python train.py --n_layer=16 --d_model=192 --n_head=3 --n_kv_head=3 --head_dim=64 --d_mlp=768 --vocab_size=8192 --activation="tanh_gelu" --norm="layernorm" --norm_place="pre" --norm_eps=1e-05 --positions="learned" --qk_norm=false --attn_scale=0.125 --bias="all" --tie_embeddings=true --parallel_block=false --init="normal" --init_std_qkv=0.0265 --init_std_o=0.00469 --init_std_up=0.0265 --init_std_down=0.00235 --optimizer="muon_variant" --lr=0.0163 --weight_decay=0.028 --lr_head=0.00945 --grad_clip=0.5 --warmup_steps=200 --schedule="wsd" --decay_fraction=1.0 --decay_shape="linear" --final_lr_fraction=0.02 --batch_tokens=131072 --seq_len=1024 --doc_mask=true --train_tokens=654900000 --steps=4997 --dataset="wikipedia_en"
MLP neurons of a small language model. Each row is named by its layer, matrix (up: input weights) and neuron, and shows model dimensions 96-191. Each number is 128 + 32 x the weight over its row's rms, rounded and kept within 0 to 255. Numbers have three digits each.
After each neuron's rows, "fires in" lists the words (lower case) most often at its 100 highest values on Wikipedia text that the model never trained on. A number after a token or word is its count.

L5.up132:173134104074101138138134164157102141176113172137175115103167120103140089108085200128118105079121144137152134137196139100110102111158114116094141142165113102180143084124184092128124184112182163124129156117098126095103119178075046178169106080103172132164107114118141120112059049103140143127
fires in: "born" 69, "at" 14, "from" 9

L3.up422:132105160150125118190128126211159133127138056154141179176106132155083114114145143098152157093118159157174131087137181073142139113072042157122177135047147106128125114097102126067099138170056176105151130076176119156112132132133124105080141133110092165163155070094137173104117115157111129170
fires in: "was" 20, "to" 18, "is" 17, "would" 7, "started" 5, "tendon" 5

L7.up727:125130150139147140167186148097123120151156115122166146156144098175138160084116139133171147101144072145149120125120093166175103150099089112145146117117151097084065105097130078091101149124105114105131127142070151115108111157082153099147147124110201149101145139160096177153170120098106107083
fires in: "to" 67, "a" 7, "year" 5, "not" 4

L3.up636:076119147129159166123113099196140118103115145132111101077138130133120150144142154170106062169101112111096121125123119135120207128172106112078149138131154170173178166133102148088172140076133118081114066103137145109165039140116136174084134191071090117103144063143110191154162112166156149130
fires in: "all" 42, "some" 10, "many" 6, "any" 5, "various" 5

L5.up250:097190087149097143112119156128166037134084111081125187090149155171090137098119088139155132133094162141123104152124118153118115142116141081108136024148138069132117061128169118112175092170150109146125152103138162134144070116159128098101058182147117182111107091110143153145123122098197097095
fires in: "his" 18, "more" 14, "of" 13, "it" 9, "this" 5, "these" 5

L4.up357:096087090109116138127136108199117096061114062166135148092172172159106159132139105096157128126140107073073192120132141076129095140137134137159141162143133190149135119142127135145180111129155165114172084093122073111161113080111160065165109165119047141166143139140107165122146153186109096134
fires in: "all" 23, "several" 7, "served" 6, "many" 5, "listed" 5, "various" 5

L8.up241:183169140138162154169170129142100112110146091141115130146117171164124103167132140091108198085165098149063141123148165140119112192184059065114157095083101110092159118094204133107105132170079141109112151137121097111197166079112140118132105120085150165161148098103142132121113162133085186154
fires in: "be" 21, "is" 17, "was" 14, "get" 7, "gets" 4

L8.up580:137166182155135177089137112101140118147117132101151150134135097124132198095096178130127154119192129109184078079114152143105083155119148100106101176156147107156090134145155128116111189109142103086135185187119134094081122113119168082127111083140114083143117120110148073057140151119090148132
fires in: "the" 71, "of" 5

L2.up656:107104128116148140142170110054080109092103122151092127178135157168076160085110099198144139162117081142117141125152185119178148184138141158153127123108103109103112138090103118130147114060193125135136090118153092097092104140158138160136119118126058145161175135138182136071102095112099127160
fires in: "and" 49, "devices" 8

L3.up345:116127112117126091185122117138148037113170148183096109153096127085127138152153104113111178116157125152132103173118144190129179181127085141058147078085110154113152124133079117111126168144096182066137152112098068199121073110054143031111135145143101086100162072167117097118143160110146148114
fires in: "been" 37, "be" 23, "were" 14, "became" 11, "become" 9

L13.up544:110137142080092156147119148141085159178148169152126143086098147147156194105107090089137151174099148153136092102107175068188156137151133151170102130119126121142061124161098133106118142079138151232106111135155108116130086185150071164168110137155190137072127133123093109128097108108126175112
fires in: "which" 49, "and" 29, "that" 13

L4.up460:128139210116093126128118085095129095165206096162099126102125106161149061198123081147103117151181077134163079114208113161106160149147110077138112083136143215123113103139123162059122132152091134114163127126142101088187165108111123084094121179123119117136178127164121136147110183130090142064
fires in: "as" 64, "were" 9, "made" 4, "became" 4

L4.up612:085119104134101130139161153079048094110120169134117127128148164177079180138133071103156161135097100116084152149153162130139147160094093147138137155132129138106131162136127166078197123145134116143130109113110159184114094129091092063116146123108095127111116152183100162147181095112133165168
fires in: "and" 27, "to" 12, "king" 7, "s" 6, "but" 5

L4.up160:157161142141140164147146217173150092126090192112135107161148173117128112101149089103127120132085110099128179111155095135160088145097140086055134136097154107114094116075113086154143175188071115131068130146043162199108123136170120134075085121131147135142123118134143119145182136134155113152
fires in: "the" 19, "on" 18, "of" 12, "a" 8, "his" 7, "to" 6

L2.up666:166086123169153106157151115116146123112178138100167148156138152093105210135101183110099063100117206127140135085129120173116131104133130115143175095150093111100150134134142079115159174080087132140096111099079125040151099169090195121125141095159120137145127136108123131119130096135117133130
fires in: "not" 25, "most" 23, "more" 10, "best" 9, "et" 7, "less" 6

L5.up169:149153121112134080146167124135085112078095221161126136143078118151136120145125072147112124137095158086114105106087147227126160208172082175095202152099072115100117104145093163121110149126173169185127119084053129137136128127162137126136125168119153172195170099160173102143177110097137083113
fires in: "and" 29, "while" 10, "but" 9, "however" 8, "well" 7

L4.up17:112112133133146144122104094197117098075172140148133091113098168138148081145144111113184171074116038189107153120156065088177136162109163071168135132130175082131107110114088132129170143134137099163090118112085130131115082127168108132112085125170102179130162116135119156145122129079119131166
fires in: "in" 42, "to" 7, "at" 6, "on" 5, "before" 4

L3.up322:133138140181057142125149157212111092121145132150182101112121095103096193073140144122139139151177101071147119126104150145147075155140160082125151083140148073086131162165080136174136171063087120078102143121095133087167111137188098106043143161081080103145164141153146107117101095185148085097
fires in: "only" 37, "just" 10, "almost" 6, "directly" 6, "largely" 4

L3.up29:128126118086091177150112134137100166119070121141090126138087140190132171106144094143177133171119093114115112089111154162131129144154129157124138128101135103100100121140084114067093163148196087173132071102136136161146122129110102103194148120162101126172159136155106126117110098103154152165
fires in: "and" 97

L3.up132:157098162149094115147126093188082146123103116139126133128127144117117087089093123142126136181118105121199090107101202131118073088136097094090171173155170103136162078142138101113138185178096115075169112169118122161122120162040060105125140132140103129105124113126118064111157106065131176127
fires in: "from" 86, "north" 7

L7.up724:150161205086160205134068127125120106111170129126122123131079151095103081083135197149135164095100151144144000107143134126100093125178096150133143111186142097117094129185158140076114149162156035073171143081139112131118160120062135133122098151164175121193155141097097126105143115123154211156
fires in: "of" 24, "was" 22, "and" 9, "up" 5, "also" 5